config.yaml
n_layer: 12
d_model: 384
n_head: 6
n_kv_head: 3
head_dim: 64
d_mlp: 1280
vocab_size: 8120
activation: "swiglu"
norm: "rmsnorm"
norm_place: "pre"
norm_eps: 1e-05
positions: "rope"
rope_base: 10000.0
rope_fraction: 1.0
qk_norm: true
attn_scale: 0.125
bias: "none"
tie_embeddings: false
parallel_block: false
init: "uniform"
init_std_qkv: 0.0187
init_std_o: 0.00382
init_std_up: 0.0187
init_std_down: 0.00209
optimizer: "muon_variant"
lr: 0.0087
lr_mult_qkv: 0.4
lr_mult_o: 1.3
beta1: 0.93
lr_head: 0.00543
warmup_steps: 61
schedule: "wsd"
decay_fraction: 0.801
decay_shape: "linear"
final_lr_fraction: 0.0
batch_tokens: 65536
seq_len: 256
doc_mask: true
train_tokens: 605200000
steps: 9235
dataset: "wikipedia_en"
MLP neurons of a small language model. Each row is named by its layer, matrix (gate and up: input weights) and neuron, and shows model dimensions 256-383. Each number is 500 + 50 x the weight over its row's rms, rounded and kept within 0 to 999. Numbers have three digits each. A neuron's up and down rows have the sign that makes its largest values positive.
A block is one neuron, or neurons of one layer that tend to fire together. After each block is what it responds to, as a language model described it from the Wikipedia text at the highest values.

L6.gate265:537524492535524515543461456464532534467529546423526479462571504541528567463513453449492483451414474501504597476510417560483527527565551488457415455501504440622468479381654438389530531562533527431564503576530495503529504487467543487483603503568567533545430468565492526484454479546493502468502493497503516495468550503462441429489518528456438478543490465437450440443508499574604439408488
L6.up265:525474519502503454495466419565498573516528553418400508505476436581540522397506485536478515453471495528480525471544415494502547536566499533551611526467428408525517502497475552406395558430542461483510496519515456488507467554479493590390573506473498451442594493501432513468474416512600442472444487490523520482605479429431481579568450493517540520413575477413478502418369446481577385577574
L6.gate524:502456489516457446477501429505513463461507563562472545480563465476473468475467504485439550481564542541431359472480462553507539544498453522518435564402550578481434412484614510531502585454552517493478470526530461394475473546399551423513518503440499534480464589477511445444527522494507500468554577494489546394487505556525501563530467464536534443569473577535391450668551411480493513599519
L6.up524:509616543509433510442490494401520484523544544495450480495527405477413474530496476477518525512543489475504588447504465569512443495510546513484429506466471464557532495477524565533464564457520669461458508424462411407555384563471471461554536396601576463538632546483479570541423493557558448516452495460547572373569511419521459570513512442581518521478515478570467432541437455443380479494516
L6.gate605:451559483448494496575514514465495433453501489531530459483484481480480472532444474558559503452461487490495447470558466533470541539425579574387549501538497493451515483478545431552384493482391457534521540540519583429510454502420466449476590434511410445626489532525500450473467472551452500584582434545503427448435511432552534616463453475459431486652449549519442484496493532375433479535421
L6.up605:447493423566601422590507492497459497526523578502492523407525508541534400483459452452536532558552441476538539396517465456527587514505539420493497552462496435504475470510538497548374543517534541370348425538528480493476432460541627472454423548456557532574543485502491409482524597483386459490549589470566450457565491490514576524545430458518545475507525410506490503560493517518542456583560
L6.gate1242:411531469391511482506495521491510509538498591584506559454494500483456511493547574529537407435372523606482402567455560571504517412552458515451469516564512440513495537427437502518501521529503536456456499535493515447584468464525463492489525486512435439553545502571490521487515444465507522444485507539538615536505437551413523478506435487598435476519528489484510495442545475371503450527469
L6.up1242:448524487487547421479580548471619569452508470565536355487516477455447453516596485501535386416439518562587535458507422452515521386400513499467438467559525566560534543501545358612534507505505520515482519421469467501490464414511540524562505506514485515621453610470550494495579537514416528493556480525545535470496557547450490475567512431593472570532496372475459508472538524449566500540478
Word-initial capital fragments

L2.gate319:456522481542450445463525461415504532581481559575435583410569491610468564471467429503523429540495504476496518489433552511396519492460421466455475593510536536524512517556479651560429565516410573493563559556567447470483465538423454467554596465414457381483408511479474528512438517559499495509584434478479529412534379459550543504583426461505576493478423542488440569553488522537455477520464
L2.up319:518541486487418486445521579605534505481491588549548556429564563538486577500478476417524476602601491514592604445599567427520460560446524491461423586526510521620522425581526506467365459465557493475548469488486453460549495500494525508517460512457509403476463517515457485436482451603505560487496492470523472497562442541438399546517432505451479433531488550517449439537444526399500567562528
L2.gate360:506493449438497535472557482483506461532537540546595509468470505402419571603649559396479531476473443493437516479446497449460440471556549503523531488500527465421533495470512440486511492529520540551463567540574519501482500509580519518520492469425520487400507516454560464516397544459598455526514471574430526558493559483486459553356439538509450586449568508440537489540483568525385557543526
L2.up360:545503531550478510537527445511464557529468482479395422539545479457597510496460475500481540475449528513547495536474565566441512520485444469624509529488533535548524524581493516522549494432551518478536490430490533386540573392534519476465456495539505530508501544488548470534596567592478449436525517525521542451483449480505411531517503601565579472581456537512472549468600504486512554509564
L2.gate378:558394520559440497544543508440509561496493461543466540527485492450551449462552534562446565507509515507563542501508599527531520485468513517413541481561487586504528505461504511500550539499501592567455509482419492594569536490563561568556517517484403494617468450507457575421449514519478556503562541439521449522457454546457411533527606470560484542590555545489512492435469534569576469552594
L2.up378:506564509516423467479424558443367531475402532631352552489551454455469467467519539423547556501484532480559467482489506418519543437576418513479477584516456428551613607493536461484464496516625565463521601456481552455483501490442585499464475533445489483552485477584505495426529516564512465547577548501481516541542382593446519512569594501532408486493486449431542566497509572504574491478501
L2.gate414:534472566517476459629548600561589461550542504547516465504584478431508538459629477449480473432586457516565591506610507495462462489442508410558526504500495496477518446432516424555488575467510464485563552544460456536493467417530524486501507467624551457510426474532483469571408546546492529544485549431547490483501453505586455500501491472514574464527470588436335434356552513593498484530431
L2.up414:391525460510539562486503434652485445572505415516447521441485468501516479501569423518476525482487389431500375493371529482595473505404517543539445487531474468492505502523517503608471509574471472614501594549515467513561540530522476488479525447514485610487542460515376541484425531527458564490494511448585536554479443512483472491441495515479525525456522471520480520482590514524543509446428
L2.gate451:518527380468464399575487497521556427447596504481414451563466451468623548522517584510504512476503588487468568397423440557514460480450486513545496448546509563435560582411454517497537509479509506564458509485491489563492391440515531554548522532491537484433394599542425517526553512422549434503511447498456406583481464415471471443501514470427504431571482576436528537509547463445635523555494
L2.up451:442523416531440511583515432505544485453436472390386521494472482422584535547535541527485605471466516458436485477478433510480494538515439544461523501540496502521574511484482464606416454547555530529491477530428497460465467524557534517534516561444502504487452481555525489533476484418555384463462494536518423507529449438474495545496505494428463538550478576512513495453531529466609481532532
L2.gate645:542499402514491440477520673505546533496561502547518533520537475463429466490499473581445521379558501416555517487489407578547506514489458458685500409572472501474498476577407572573531491530470549547500502505515545503515511496495429437484544530462499514447511467517556551510543614473440467511510533454480519508413449518485551473565543566414505436507534487433466472507556437416526496509470
L2.up645:522426421475460414507474472503497435496570465533523604489520498535528554465523515510442501485465527467473522523512414606514582514419432512467436494482517517485538555533515487528516500560439480486486444432537494510462461480555567467534532615535497486484567422460585519538488501539595470539487477537444467527468477408431499535552432463377504546596419494474456563476526490475477536403486
L2.gate657:498553495505352453380502370542473476542470537467571535504510491473469551559500516479496377416612531528462583502500571490426517474602499506536453446566592573404479527478544472571515526497461569505524487452486479438500553511482556458539510555468472542558512483471525510485481505555480489495446534480524520497448485494488532455500513531474436500515587517471463464582497621560506460526439
L2.up657:483510488523454478484527481496563504561487553408555464597525468496524552587512518535501411453587477478552553448551590550507533552568542484575486436477473568546504523470586473617552525545507644555447507459558461508464461517495415454515492476444482613509463505526457486488496530572462602435420531485471464537479460445613506492464472452510470518462543479549513490480431671541510421587459
L2.gate707:450498390563415473544417551665563497478470536486494529449535499472543421493522516495456537546374444502444445509506495516517580519504386461567543517502496376482523490552501511533527488494414470412523539519469527507510583487462480507513547505382561457379443593493475518549540511452419416507523513454519504491498462465428549512527457499371523444594525515520505497458539510445499582567420
L2.up707:502536509579554603445496500631488433468460438467535468565516445542423561537522450557376497473499446436534530607476555521499538582401511552519539484450591393533522421518534518600442523508458482530601464520555535606541624447499472469452484497436577540439583480564482423544443511559575476563516509464554577576554496430511460498506423461461473490634448466495487387549503558479493507459416
L2.gate753:508499520456468524523491488494360530544573472485470514467539485522355511448388425516431430488606476541532437357435454495584381479503472582522504503500479555432513401478481503494506491516518507464440466493481506535416530478549427480555557552493457498472528486537402459380566438422451536571522461524533492498508457447544499555582537502575458549455513596583542453456555490373523432539472
L2.up753:495464529539440465495517497415502510459520483570488466454564554486508483471489506491475522478507472390509573484620454514469531553604528481510457583528531457431490570564506449509516490549604425539530468433480533435428420620497484562464414501470495514413513492409473451541551484518531527473485523476514400506540472621549525650528442472440598411523443559498539522555513597482464484562493
L2.gate754:539488494596493422549469552473575388423537419459577433399434555451465461415518513545542482509477507526451413495384540379414481538588539523437503475379513521553477483483521548594525509506482465437499555596646482542411453448448517542527448551522486436521460480482537509494536485505522509583570478566509437472552461555477502493535611532485489417483548597493500480530515482561527453518455
L2.up754:486579474594452458481528628457551513483477491507495486441473432513459513378560532499496420473525494445525404527483536431530406463586482469408485481400521473535500416434478569571471433459500382546519615462596446414454486459387556495476442630558586467424515492486484455551556552485547367475528438503484446509535555549566559443579604486458511406463493492512454493474499456501518499406480
L2.gate806:468431488509490469566508472558577513486541549409458481514514460489553493499514514464505426505547470427493454512600529499529533517504485531566401529484428517391479452559539504535543530584511484423607558468585526372438487438545549468541509470537495525462544549469474452525458484502461568471512434600549495527448553524476474547463583636343557454498440535528476559537489536510507551526502
L2.up806:427466484536481459599495500535475555498510518392503580458458471536457474533534483460484482435545480494456466518598475568606580495406508516535493431542422481420523439488601451536428486466527486455532595424553548433475454465621527416511500494516494526433546524532445506565459487509518557507495478603510517504414510426527448550440571559419575534448537590531542535519451535480546549481542
L2.gate845:551573417503457513506513568511495534554475365457381510487532497425515553476435515544486526469488509564523489561544539491522459473481486495472440469448500555529467531501556527505513459564463471476493511464526508424470532529560563554439563421440528539530517458513511519574524456423504554453656508555469484520631465476445444598479527523515534470503496472464462551563619465566488487452460
L2.up845:457408530521454408509499634611573455550494388471482517526450519499510406530543494502536525518479493437522507571474478481525478577480452425507477522472479471383574535444544537613517498579521562611502576543580529491498582469553449533479506457520529465591483549454545475495556538500495458517521517425444538470578401499471490590560385524567496405563453447544583489546563510464542633487519
L2.gate958:500601512495516504533488481515411493474516513458402534502422469476577501517515413640393447451418390489510507484496511582552613458495507490546424479529534581518461527499456548527489545530540525556462561434562472537586596544554431428503528451487599542492511476516475533450352424533585507519549491471480412535433510472460488565475460457456547407539463515518484494531534461491569418535480
L2.up958:426458520431493470465515508521498454368562556452480515498446491513581522510508601534485550566407527550381470399527525566492552509479368450425445484499491508498506548472576490392567470614494465576543521505506576474487436477447541473532485517565499495525464484522499583538464585509459424513554540478373541447504501578453432519471537519578473528514545622526572492525511476515516535439527
L2.gate1084:449527504514504526526577575453545483526588547402518503413512526521476542465522552501567429421472566421507531549454519445464457530426491563501444511522401447472603460561545500558544500469463409428443434425545464480452564570472427487440498460475526478549425562478525486422629546607531481476519506466573408583497513572459508499603580527500489485476518536460527432513531471516545528512495
L2.up1084:425490541531527520406464620406566481460560516438514495437483476571502603502512491459530543579518483596477473510488495571483510605493537504429457531517435487535586416504542478494383483493506487492569567476527573427485563526536499506466490504480570546517497575571485489482581506462565512515412461474494515499484504489483415527530550522440495479502510619463438561461524513461461524600584
L2.gate1086:528485490456535599482379564591552486492539535571427552545542421486498561444490454494491462499462441495445545488471453492520517456551528490550470556573427516585469526447567569529476512384491479497486541521568516520455596577519473498529535491508474462539574556518613485565524481523509510425492516478538407542433509470629471510513444468526527610426500491528521494521462475447555448468498
L2.up1086:629401477597407477448467526538558548395605530461459419506505439569428496443603467490593542508418519473541453409512419557556461567541427552534556474515422479486514488401544588495477468484540457463445517503481460568448455519427451438525524466462428499539500491488565476446540506463493458453587442519563449474438493513511585577435509481403514547449528544537498416503456525565499465518481
L2.gate1226:476430447519493411530517489471573468462570460569443482552567448511539496567425556465517549542478520542507540528431507486507528515527609463457453567519536515635555523552371583526592396530481553414559512468465458468542458549498416537480482557484530579469516483511451521595512482464510451514456436483480471553450499478457498504484499410470514566577481521486538486470610494549486438530467
L2.up1226:553500495442562439547479503547486422497412505532400532507566447372464448583564537481528550539510400485527521500473506505571428484460508445505524595456508438606510618534461560464514413502512450403538487436503531526444479419535407480467542493450459530492536499430519544536531519505519472526491513529463497584485400425438543627476404549549512539500445521497527444418456494494525548445513
Section break newline

L2.gate106:418565509522521519485484537479538392571591488548492451533515469471479465439508471413572457496440637563530429500447457603545479487472500611513523452579470434624481499501530507491479492610500461570479499561471511421440420491457500510570564545462475560532542490583499579583596464531591553491424505432520584534470507574489501462529420545494475539569545539522423499455512461546564529489438
L2.up106:497475576429537534485579530480460599538516551465570475534532461507518596431471482453430459522527508467521533542466559493512535511540449548441526466534646517435446471574525432484572443509490501494465580569501514574523479528449398454451441495456495510542549508592498508577522495473478593359402492505447514495505646500585431475373455410497509474467529562449467512474518474431585511527479
L2.gate108:514458492520600479553574585589474461476486441466477582546454550588497544435431460481533457434548456485537558481495431487467527411485437502435448564519569570509346452465499524530546528519570501504487519526540490401508530464577519478534488527466534516452650590491444493536559536536557446454390455462533516475395454479546477551409411486481576526463493421534529490419545504570473462452554
L2.up108:516438497518603433573486526611448494504414505490547498595460410578551603320474516529543434447500449509555532453530516417552549418468416489464477541506558571561434432509521512499461499579510535462517572545599586464570462480556488456575547531403485542541539477473469447484597545470514462430468406490567524557426501565607490532484466504612569531526479487490541464439444530461513512483543
L2.gate186:562525421598598590606511483451535440465489486564512503511497477575510468501508495450490502427583472569534446471447472563527431538518524463528539474474519531538430502538528543445426459535486538455494615448531503459489481552429470507460553446511516480510456447408437431586423490515597462416537452504571540518390520563506450360526468447546539498504474507402437480482475468530402487508509
L2.up186:550537579488524542560526559468548449511488530542464513571521565539581480484480572581481493456445526453574458487545571469555433430512453489552512523470536574580419558535528431467435483460575575429534551566582550594501494537462466492511575515444446410513524474454475466502413434495426471342556479487539569521509505471554517495460447461540543431491481556532505514429454535534474549515539
L2.gate356:472554531415588562479508535448462511420530511403409552498430507469510503461548424470500388554486447482502505488530530516510530481514513508561514537404515517454544503505546443478537536435391548531430404448469564526578449548515494454456600480538489600491489532522477483475486489519485507569493597495444541489536573469590488481557489451537522342505510460446500478517433568467428515521431
L2.up356:564478574481504485471496439510562551537527569463497520475551549494472452523530484548456596546525510476553449495520530514462476545508557463482489566483506485424503519463560501522548614476479557455498487590425588507519394472559506529433537467500527482499493386517511447511541510388427517545506479462568404406452484446555416593454419500483453556511520542464502546391553498465540553500460
L2.gate394:548461456536481493531474577601542453573510501399579563497468456360499467410442516416496513533539487536488472434538572467503489494497544487386484469484564540486467535501564495481588469515471426554554528531522429572500483492439490528567537506527551567488579490442490462371492461522571543538445492442428551442513486476562374524520467478520481435525534501445578461515593511491443484528560
L2.up394:500524472458574546485377495554577517467531526500551541440504540328500488506503485519482513528525439477394525530491367404574419535523493561526616529457536624507535445465482481503432450556499528463556440489422461485557469504478464513485509511447506593421564456449511470483477519504533514406481517568430543512568506482535495392497506468502533418516588459516538418523530519562511502481455
L2.gate455:509439455497498496457519551434503485598482557411535514486578488510511469458379426431535443563504510497527520472491573445386541610484547351483470515486548542521521565536537523538559570535402526500518562577544504471455533489469484439415597490584507471468432547452568440561527475512459501538527449544536543484495505506531529474504410554430466377494422500458498497435472524468560480563495
L2.up455:366542471602550576426563484507569488582520440477439449487569500467531571486451440469473517414444533532435515576459556420526447457504462443578453449483600482606490555542536521513562540554515526550527541576452546442483529460565459434487498488548539517543498444493532629610524440488551463518531474568445523522528589560473477509535453555510505478595451505508539533499489481454522510434467
L2.gate698:547529434415623502434518557509534531467623499461573568448549538541468543537447469536476534378469500530508567540513500425473454493473452488565485444560452422482523414501450401520533561469564461617526479494473599479559496550678466538475528566448546572477449514474487547547491555542488498494451401447421460482497467494503473472491430531466604536513482592440545469428639547437348519497547
L2.up698:546518541456519506574510559413522512553534585473468424471573456422432541525466512550544476482502447556525539527446422579565523575491591505415504464523408608433506490579497518487505483415520533518507422632484567462533511506472587439519462484452433484549445477532493464595567534480496487545546497496469488392547523519554416492505527461446457433518570483459494553490531546527504503525508
L2.gate755:509439565531475540500542492513574389510520503527577444483457512477548526479496592518485526510483511456528510514505462504557468505543426627543527524493478534498553469446512493535550451456546531442495489492504558505487486460481542500499577462540492506469372421570443562530531455539557422594538531416527515414552593562453485500562477531471372409583536457495523456471584441428514481498516
L2.up755:481527561549498521536471439522501465423610646402554488604507440476555518484583506470541537452569519440575524510527372487589494432459426548523473438463484426524524548439507457488499458463524414424463480542538576482461540446443548556523521502551489510487550505584405453465489564562465476556522570440501503437531450609488486399542415506509474466551527534495557449454489498554541485463453
L2.gate796:436520494556543430554459553542529504478492521558528503536555503476433531486491463537525433516516461479538413445503446534467491515524433421497445484508499549513522515501532463494506467424423505478571482509483567451448495530479473490438350462439425506507469519465511551635434496505554463535593489446513520506471393519582520580462544493514577534522589560490497465554488495416448497457481
L2.up796:480488492500493488459360560513503514530433444507455512471450484561445556546544450511522541570540512533442506431532594466507477461502505584588448514568479555566472533439567519478543506571470634502568536455433497488442597528436516537427519483592523558548549443471470380461570429538393481578568532458460515448482419556478500421480494475536489453526516588551584444487483447422451499550509
L2.gate802:562493393504478521483498465639506518485459482456465615482558541490450489438593481472497511452405554541489477473431488519504553468477464486522502463494493519541533474586494433530437547615419551492473443568462449516483564502515614491590558467466421479480507478488483453476530373458467462454518509525554489467594529437528552609557494458535481408429515508489512482429450507484458476559515
L2.up802:478567469525480575536459557438429451596475442530509521534464449452509531502417580504511445536537568580507449553479570495468528523463456510541482455497529494490505597464493446483522472399536557574475482559486523464449622472536503432520523470459532504540475515564495452531575561543566542545592477531458414518554453516525469483438440536433536492472541484472491576622518510482656472493551
L2.gate843:437492473537515479502499440517467510488513469552601451466459465383452552454480403474437465522505424522554430437503537490527541419542632493573493441537520525498486567520477509534523567511512509528471531484452499460530493457612464517553557567575469493458492489480539510435456490481480553507419538504435511385525502534512536406453436551568484483364540519535457523501441447441512531534474
L2.up843:473446510576453511555481539468573434463462434523578537538493569508419448528541494400447440530386468475588502438523491514410558503455488485547502514550459564495498516521492500515452562464588538482483475566559489577602498462561545430484512424521489399454520375518611397443504469499463457597425454506453597466506460471427537593458438527485489601438552526518552549452565548494557374615524
L2.gate960:509494484558572575486443452521516443506565428592594455523504442465470497562469474543557498435547492386596510498580411482508498504528591522574514472434451545492413521487496466508493547487514551450543533457531505463472466507446443520478583472541472454550534542468515496491476488558513435520483473458448376541529535504535485613435427396479566490484527477484426497503513579507520511512465
L2.up960:453553457573445451521497411505515541414482505482559615450452454427547590524501511486500570453411527413471590515512489488503472510493548499494469515467391579420574527514518502512508500473536534460525494496527522504518508482459411474598488476531558590563582521565496438489619420498456479405518496469511506517562521481487466562479529516527493510517445527458484532584439457548593461511473
L2.gate966:487429538558429505487461522473524556551435589483472573425591579446513603372579483424442574481558503548514473468463525470458530486468540496519504420610486486561554495579521485578469478447485528646474455536474471562452496477558531452559417474468509497480501452412497480521579482408451532454487502628562434456549525534524495393474504528436512408453518522478531417531429534424513416518522
L2.up966:590542527592433443499488453461434510453414467516585540546431483442496499546555463421428504498458480561517437537510486555484476496573592443542565431505451576497499515503469343495426555504484532490501496535462492536533593591490473447436390458431504438496448455518503492496441548518460589590564440449474470522503509515464437585450448578482520481500503476533420530565577494535515464553491
L2.gate1028:497563424341461545536524501476514512566547489467421460476545537438488476510509566432525479448573476573444518539484564556532514438468560503437538489437475517470418530531516545549394439489518524502452523523509513448550476505578484503523454466535424599515571490460431458517511473498515549522545509529407552536560371532387503469521537526490500448594487555471449516571447503498485368490512
L2.up1028:508458516542498563520448537480548377546535539460598516494449525583512576471542513453428473462503566457533471562472533551509489441558491493486591424465496445519576584499474535513451511454500579446514483602512539537580486454607528576561578551496432495472480455549494511461522496504425422466494502499422463458442479461575492537451529439485546561473439529407533590473566510513540515498418
L2.gate1116:654452404552522572569547536497579501430436591461507539602546454417526599432376505503495614430457518556481417535506516554534557479516461487482583395500492510517552520556490472546507558518471456526453503462512515527614494579563610442502437463542567501497443572414456463535531470478463460537472516457547503560468549513552510569473444489553452462513546512452499423652549505412524423570527
L2.up1116:504443532524468532573410554499534468465600483488551502450448436534519426500597552623482478459409564602502510383518387545534534535491515532531556409486447456488537506480682595401537568459553457586448532464541493522466505443503611486542461450420489440452572525540506533500587549519391478471518423513582495508388564533489503482559464481462472520398494578478572472421536418473454483528498
L2.gate1207:466522509426479462411392551492510536491497468451522451476571462422534520466496477509488406610487426579555525517543397413630461517547511495488403455491539463561622579520539473472523563460471480496447521534490540518451451564480484538531409507557488472492442550541456523594540512522524470493524539566550509460627500595467466573540435514448589538461483476455522556563502517514551514386475
L2.up1207:506489479574528408573502482557549510497500481425534516576480607400533581477475514481520448450488479468468528454439424533571503475581482559540620549458492384505509572467507601494514538562525545538494507512420519550516529384624417539469524570487475512548408474575521532530525541466477432400469486490517490535520550440449435506547386458474508487517454521443511474504484497434588586474468
Word-initial "Per" pieces

L6.gate278:533507550506452557572404493494544559534566364435504558535529406506488546480586377481556417492526511547430492466596428531532420418492435453617416553537470467524495427472544546575534501473517510549419456505543551440479429431494522485481556546489488440540570554475599528556467527491512564582519425488510539493594505483420547525568547392549470549474566531476528559528483517536509570564506
L6.up278:545462472552482523489427415540493524420472536484550469449571479480362454460531517540435409495422574438467501509519637450631470513468457486499520514533464575512470502495551454517511498524560500564520432519533536407513465523454573568539577508525507556499572568477579457679497530502440475550479510478424428475633435489422543499516568420420537487514564384455539505569366506505533447615447
L6.gate340:556501468562514467543470537502431466491571562399436500456514564491401524526395459421444493465594476504522438500619525533540456521460449483554469479505527462475480402527505393501483469510486521478509562511438639493391500551452558498596517549525569492606398552478522500542475496592472606470518479370523506491488444482538541453521567438507503557431458522522562546576466516488458494511522
L6.up340:547592505592522520558473546595501434400472518569473416431451431461524489536489436460526432585484572442605484457529487582477482504485524457567511546530445439433491378497580470451413573434551407476540477517491553465491444524599468572521535493551524524547415488573445442525583526472501467424443468492596549472545548567501477574506497582519457515431603513490496520547461439355570489557525
L6.gate1115:537609392520478557404521498509467523491377403501505467571456496474444508435501531518487519401492557526518559474543406495562428483527474519497421526457558430384484457442492439553446600455460572560565450454521536436426416454509504572494480529435531502420517487504464522576525518421539497422478524545493501505508553458493484469474525518505530545477573514500422515509550546478578468611566
L6.up1115:489545537476630495421533501405544531542523406521396448482425483495522591347473523468493447533480519514465445458593494443507501499571538558510480511471510356498533476404495493486492550481452542514586421568404531498539544520547535473504482590505496467467435500553504533527506541502539505531455529572475560478511455488541437584499474470506533518500584522490515511484486579544585579562525
L6.gate1150:458502535468524492619521448576482574460492427576451474468463579423537529394604469451540495460502534487500489498554535505624496439493518535524458437554468485432449511454589462473521550465495432537508568447531460509463452467611524467453468537468518537503454552456532529545486523574491444501507558516537531468527518480510467475527494613548500502450533476545565538515492447518396494429527
L6.up1150:447548562495557497603531492584503631451513453611469480492474604470516564440593472481540497478511519513501515483519491479591459436469508544517501476530457476505508502515614467506508556466489427538508521466547484501525485483642475481446457510420527537495498531438512505546473519592468458507491555489569519456539491465522469449521513597510472547468507492565565515498469453543418497462563
Wikipedia section boundaries

L8.gate1270:531473478522555553540526467472483488468561311451478541431458551525520555444532498514522497478473489454418550527521461471528467602449494419518418472455523515572552471481458471638492477451511502474466538551569590444514440590587555503520450452519492548477464520562570446484564535587539461573592440449438455521505484548546499536473556509482459549433504559503481504574473435528475485575524
L8.up1270:356524554506522529518471461455454512468561439533494469482480463475420534494565528487597448529432404524443519466526476525491518484537519489529385500471495555512566442428509597502433544476606470560491595513522549448478465446496432502512526535459466466565458566421552409553566578499478505493506516496503501515583558564540567504491457468441507536438483422476529473493516623481464523481470
Sentence-final periods

L8.gate60:449473624489489550474508495421515451574480466433396446474513513497578431452515432541501516562528494490492468431461522519487494497540513470511467471484515588541459499444597519404596528517483510501496500444518474543574588523532498424524450465438492518540579530446579460436564503430503451436639506470456535418468545435545488518502511572567507537527523462520457491476516480484604541481500
L8.up60:566542467562532415623544546556469454445492465617497455506492596504414440508445424518457498454577522570545560445475465507437566460497464557550539575533633494505516426550524466448467593490425510497572445459481472576514414468472388488477418533516524566606504510551458443512504498525487527509551479551434569485584505432425512576552461518558460484537460564429496521572527458479480535504497
Title-opening articles